config = dict(
    num_attention_heads=4,
    rope_theta=2620.0,
    qk_norm=True,
)
MLP neurons of a small language model. Each row is named by its layer, matrix (gate and up: input weights) and neuron, and shows model dimensions 272-335. Each number is 200 + 40 x the weight over its row's rms, rounded and kept within 0 to 999. A neuron's up and down rows have the sign that makes its largest values positive.
After each neuron's rows, "fires in" lists the words (lower case) most often at its 100 highest values on Wikipedia text that the model never trained on.

L2.gate888,205,191,230,178,216,191,176,212,173,160,132,193,222,180,168,198,194,243,260,196,180,171,186,212,196,190,145,193,149,146,125,240,205,256,212,155,179,201,326,241,185,139,185,295,210,153,173,145,196,137,242,243,150,119,183,156,223,235,204,173,231,193,167,187
L2.up888,239,173,171,145,187,222,236,250,232,173,186,194,192,255,198,162,161,167,276,181,161,131,222,194,190,94,124,162,175,131,173,191,198,264,181,164,195,176,282,208,125,130,243,209,171,153,207,258,254,192,191,202,149,226,168,169,273,242,223,224,286,210,156,238
fires in: "out", "short", "output", "free", "bed"

L2.gate746,172,164,142,266,251,222,213,234,210,198,92,229,174,164,205,168,227,190,220,237,207,124,202,209,238,181,133,142,239,230,143,208,151,195,235,177,295,225,198,196,193,138,160,187,195,233,165,184,235,204,156,180,187,169,176,169,147,229,194,227,170,184,236,171
L2.up746,218,198,277,229,174,197,166,171,162,198,271,244,221,230,130,164,155,169,231,161,207,186,152,146,267,227,255,135,244,243,136,267,188,276,182,186,227,192,215,220,185,232,233,246,150,192,194,201,173,162,188,275,218,185,230,203,138,242,95,214,277,248,212,163
fires in: "during", "off", "offensive", "defender"

L2.gate747,232,169,227,188,145,223,167,174,197,192,164,275,244,162,215,203,135,212,242,115,171,220,167,245,175,179,216,226,243,227,270,206,192,111,273,210,227,201,222,239,139,181,233,198,165,217,160,154,166,142,240,174,160,168,244,176,128,219,184,210,262,207,200,194
L2.up747,224,177,181,139,160,195,166,252,173,229,195,242,187,298,190,226,128,211,207,249,238,253,210,256,172,187,216,259,172,206,231,188,222,197,197,235,176,215,233,190,198,216,170,167,183,140,178,145,49,161,229,226,136,284,176,217,100,198,244,190,227,227,238,230
fires in: "former", "appointed", "retired", "released", "elected", "junior"

L2.gate932,305,212,121,220,207,186,233,240,259,203,243,174,186,230,185,173,137,172,144,169,206,281,255,242,174,215,162,211,210,242,126,165,192,197,262,213,226,227,179,283,157,177,146,170,194,225,141,179,219,221,162,214,243,161,282,165,162,207,245,196,175,259,165,275
L2.up932,268,203,156,212,223,229,192,177,218,196,239,212,197,201,109,220,118,187,145,156,241,274,260,242,179,227,181,206,192,267,168,189,182,201,207,195,188,273,156,297,194,201,198,223,196,267,219,193,244,181,218,205,214,128,324,201,169,161,203,149,161,255,189,251
fires in: "british", "german", "european", "english", "french", "spanish"

L2.gate656,222,189,172,180,209,212,214,222,234,171,188,267,205,173,98,168,169,166,271,207,203,245,188,220,264,234,250,230,166,217,229,236,169,146,243,151,253,168,218,283,163,189,221,117,232,209,254,355,293,194,258,167,136,214,175,227,218,137,153,272,167,209,225,163
L2.up656,269,145,242,203,176,213,292,140,203,246,232,180,219,118,138,244,195,201,172,183,271,208,138,165,162,178,200,192,130,193,226,216,94,174,148,241,159,315,214,197,228,275,213,179,179,235,157,210,162,146,197,98,207,210,184,200,209,184,258,235,199,219,244,228
fires in: "career", "player", "footballer", "0", "signed", "joined"

L2.gate1262,246,243,196,194,127,218,185,163,211,202,145,164,194,150,209,127,115,196,126,289,193,277,133,197,62,251,257,158,231,191,180,227,217,206,189,255,202,205,220,156,198,160,182,185,154,169,170,213,128,208,248,213,256,229,276,203,193,125,237,187,194,192,192,195
L2.up1262,251,197,193,211,210,191,197,213,196,187,190,155,107,211,209,209,192,224,118,197,118,231,145,162,130,244,212,205,239,209,185,230,158,219,245,237,192,274,206,218,220,143,209,243,145,168,126,201,231,153,223,182,206,190,298,204,196,226,250,194,181,174,240,209
fires in: "president", "general", "minister", "presidential", "constitution"

L2.gate1176,195,196,191,114,230,209,170,141,219,177,130,171,205,212,189,145,223,170,278,245,237,196,243,191,161,258,202,197,173,157,208,229,208,169,232,243,216,177,173,242,235,203,269,287,226,126,184,181,183,190,175,194,188,174,202,211,161,257,196,250,190,268,182,240
L2.up1176,137,163,166,140,157,261,226,122,256,204,250,182,209,176,221,187,141,239,194,243,201,190,171,235,201,228,141,233,246,135,223,217,323,206,184,194,166,237,225,166,189,183,133,234,245,174,113,270,248,205,221,217,215,209,269,275,159,247,173,181,203,209,223,216
fires in: "railroad", "railway", "police", "railroads", "troops"

L2.gate1230,212,254,238,259,223,157,270,164,183,162,127,188,199,162,220,200,160,246,235,267,211,299,195,128,201,103,181,218,227,179,131,191,200,141,175,62,206,235,242,148,213,205,183,235,298,238,187,129,182,220,158,161,232,194,255,231,175,135,249,152,151,199,168,203
L2.up1230,200,259,187,207,258,117,159,209,240,222,175,202,193,187,292,178,155,240,227,174,252,207,191,186,174,177,171,195,218,244,133,189,188,202,163,200,232,284,201,219,239,246,218,184,250,172,161,176,236,217,182,207,187,178,237,170,162,149,159,170,198,168,202,194
fires in: "0", "2020", "2010", "2024", "2012"

L2.gate352,218,204,233,245,191,200,165,221,172,177,204,172,244,212,170,240,145,202,249,222,148,233,223,308,111,209,150,184,223,230,255,206,182,256,198,132,251,235,132,273,189,181,222,159,287,190,268,213,144,189,223,127,302,229,173,235,225,199,239,225,204,174,178,139
L2.up352,202,288,197,223,226,127,144,131,95,166,217,200,206,141,265,104,225,123,255,259,155,185,283,163,201,140,199,128,171,220,137,225,191,156,195,239,251,186,207,178,186,157,229,274,229,171,187,263,262,220,200,150,186,217,194,209,153,231,241,185,118,119,224,214
fires in: "he", "squadron", "game", "cast"

L2.gate520,232,158,260,240,245,242,220,173,226,201,240,262,229,223,146,209,160,203,155,185,248,223,211,124,244,143,149,217,195,202,143,197,198,219,134,212,198,162,200,188,224,160,195,230,200,192,163,224,232,250,198,234,161,171,270,164,224,238,251,203,200,238,110,171
L2.up520,143,134,208,186,232,203,214,183,238,204,175,157,190,152,180,239,226,164,237,260,214,217,199,208,242,185,188,183,197,176,292,193,268,231,231,221,206,152,222,195,224,160,192,242,184,177,211,197,163,235,256,264,185,210,156,221,133,245,205,195,243,121,134,190
fires in: "place", "due", "according", "replaced", "compared"

L2.gate1162,270,189,201,203,228,198,234,268,206,194,176,134,194,167,271,154,105,248,95,221,160,197,239,188,240,234,167,161,189,149,153,212,163,173,164,151,213,220,233,165,223,181,154,236,234,149,160,240,218,205,208,171,207,142,174,181,180,254,178,171,137,123,191,222
L2.up1162,194,201,235,182,217,239,225,209,112,179,118,282,195,208,206,200,241,188,180,145,178,170,193,220,182,143,232,147,128,261,209,208,150,212,196,251,281,174,261,244,233,146,205,182,206,207,173,187,170,182,160,218,195,234,211,134,178,211,186,234,208,220,261,175
fires in: "0", "emma", "hansda"

L2.gate838,272,146,204,174,155,213,213,199,177,129,191,240,87,218,160,170,210,149,289,152,266,247,167,196,234,199,143,255,173,277,238,233,140,206,209,245,275,244,227,142,188,271,190,253,185,162,185,259,209,164,187,250,233,194,224,192,188,229,201,224,185,114,177,260
L2.up838,244,176,164,222,241,215,201,242,135,149,191,171,143,223,234,142,214,189,201,204,217,181,214,222,208,234,188,181,173,243,205,209,171,179,142,236,229,218,181,103,197,259,162,277,212,160,190,246,253,236,217,201,195,168,227,192,204,246,238,212,188,166,192,258
fires in: "war", "battle", "warren", "peace", "warriors", "battles"

L2.gate1135,208,178,242,209,232,186,163,246,194,219,218,218,209,149,134,150,197,199,206,176,163,228,197,198,230,220,215,225,194,166,246,261,236,260,232,252,271,211,227,224,174,288,168,236,152,248,233,211,233,258,193,263,270,159,258,205,217,205,179,223,181,192,240,222
L2.up1135,207,192,178,207,155,170,165,194,122,220,151,258,144,186,238,253,193,247,279,208,232,239,216,159,190,237,229,168,232,256,217,226,210,152,145,147,202,221,181,215,203,190,182,148,242,167,223,166,238,240,169,199,237,184,207,56,212,278,215,182,186,214,243,216
fires in: "under", "half", "quarter", "over", "summer"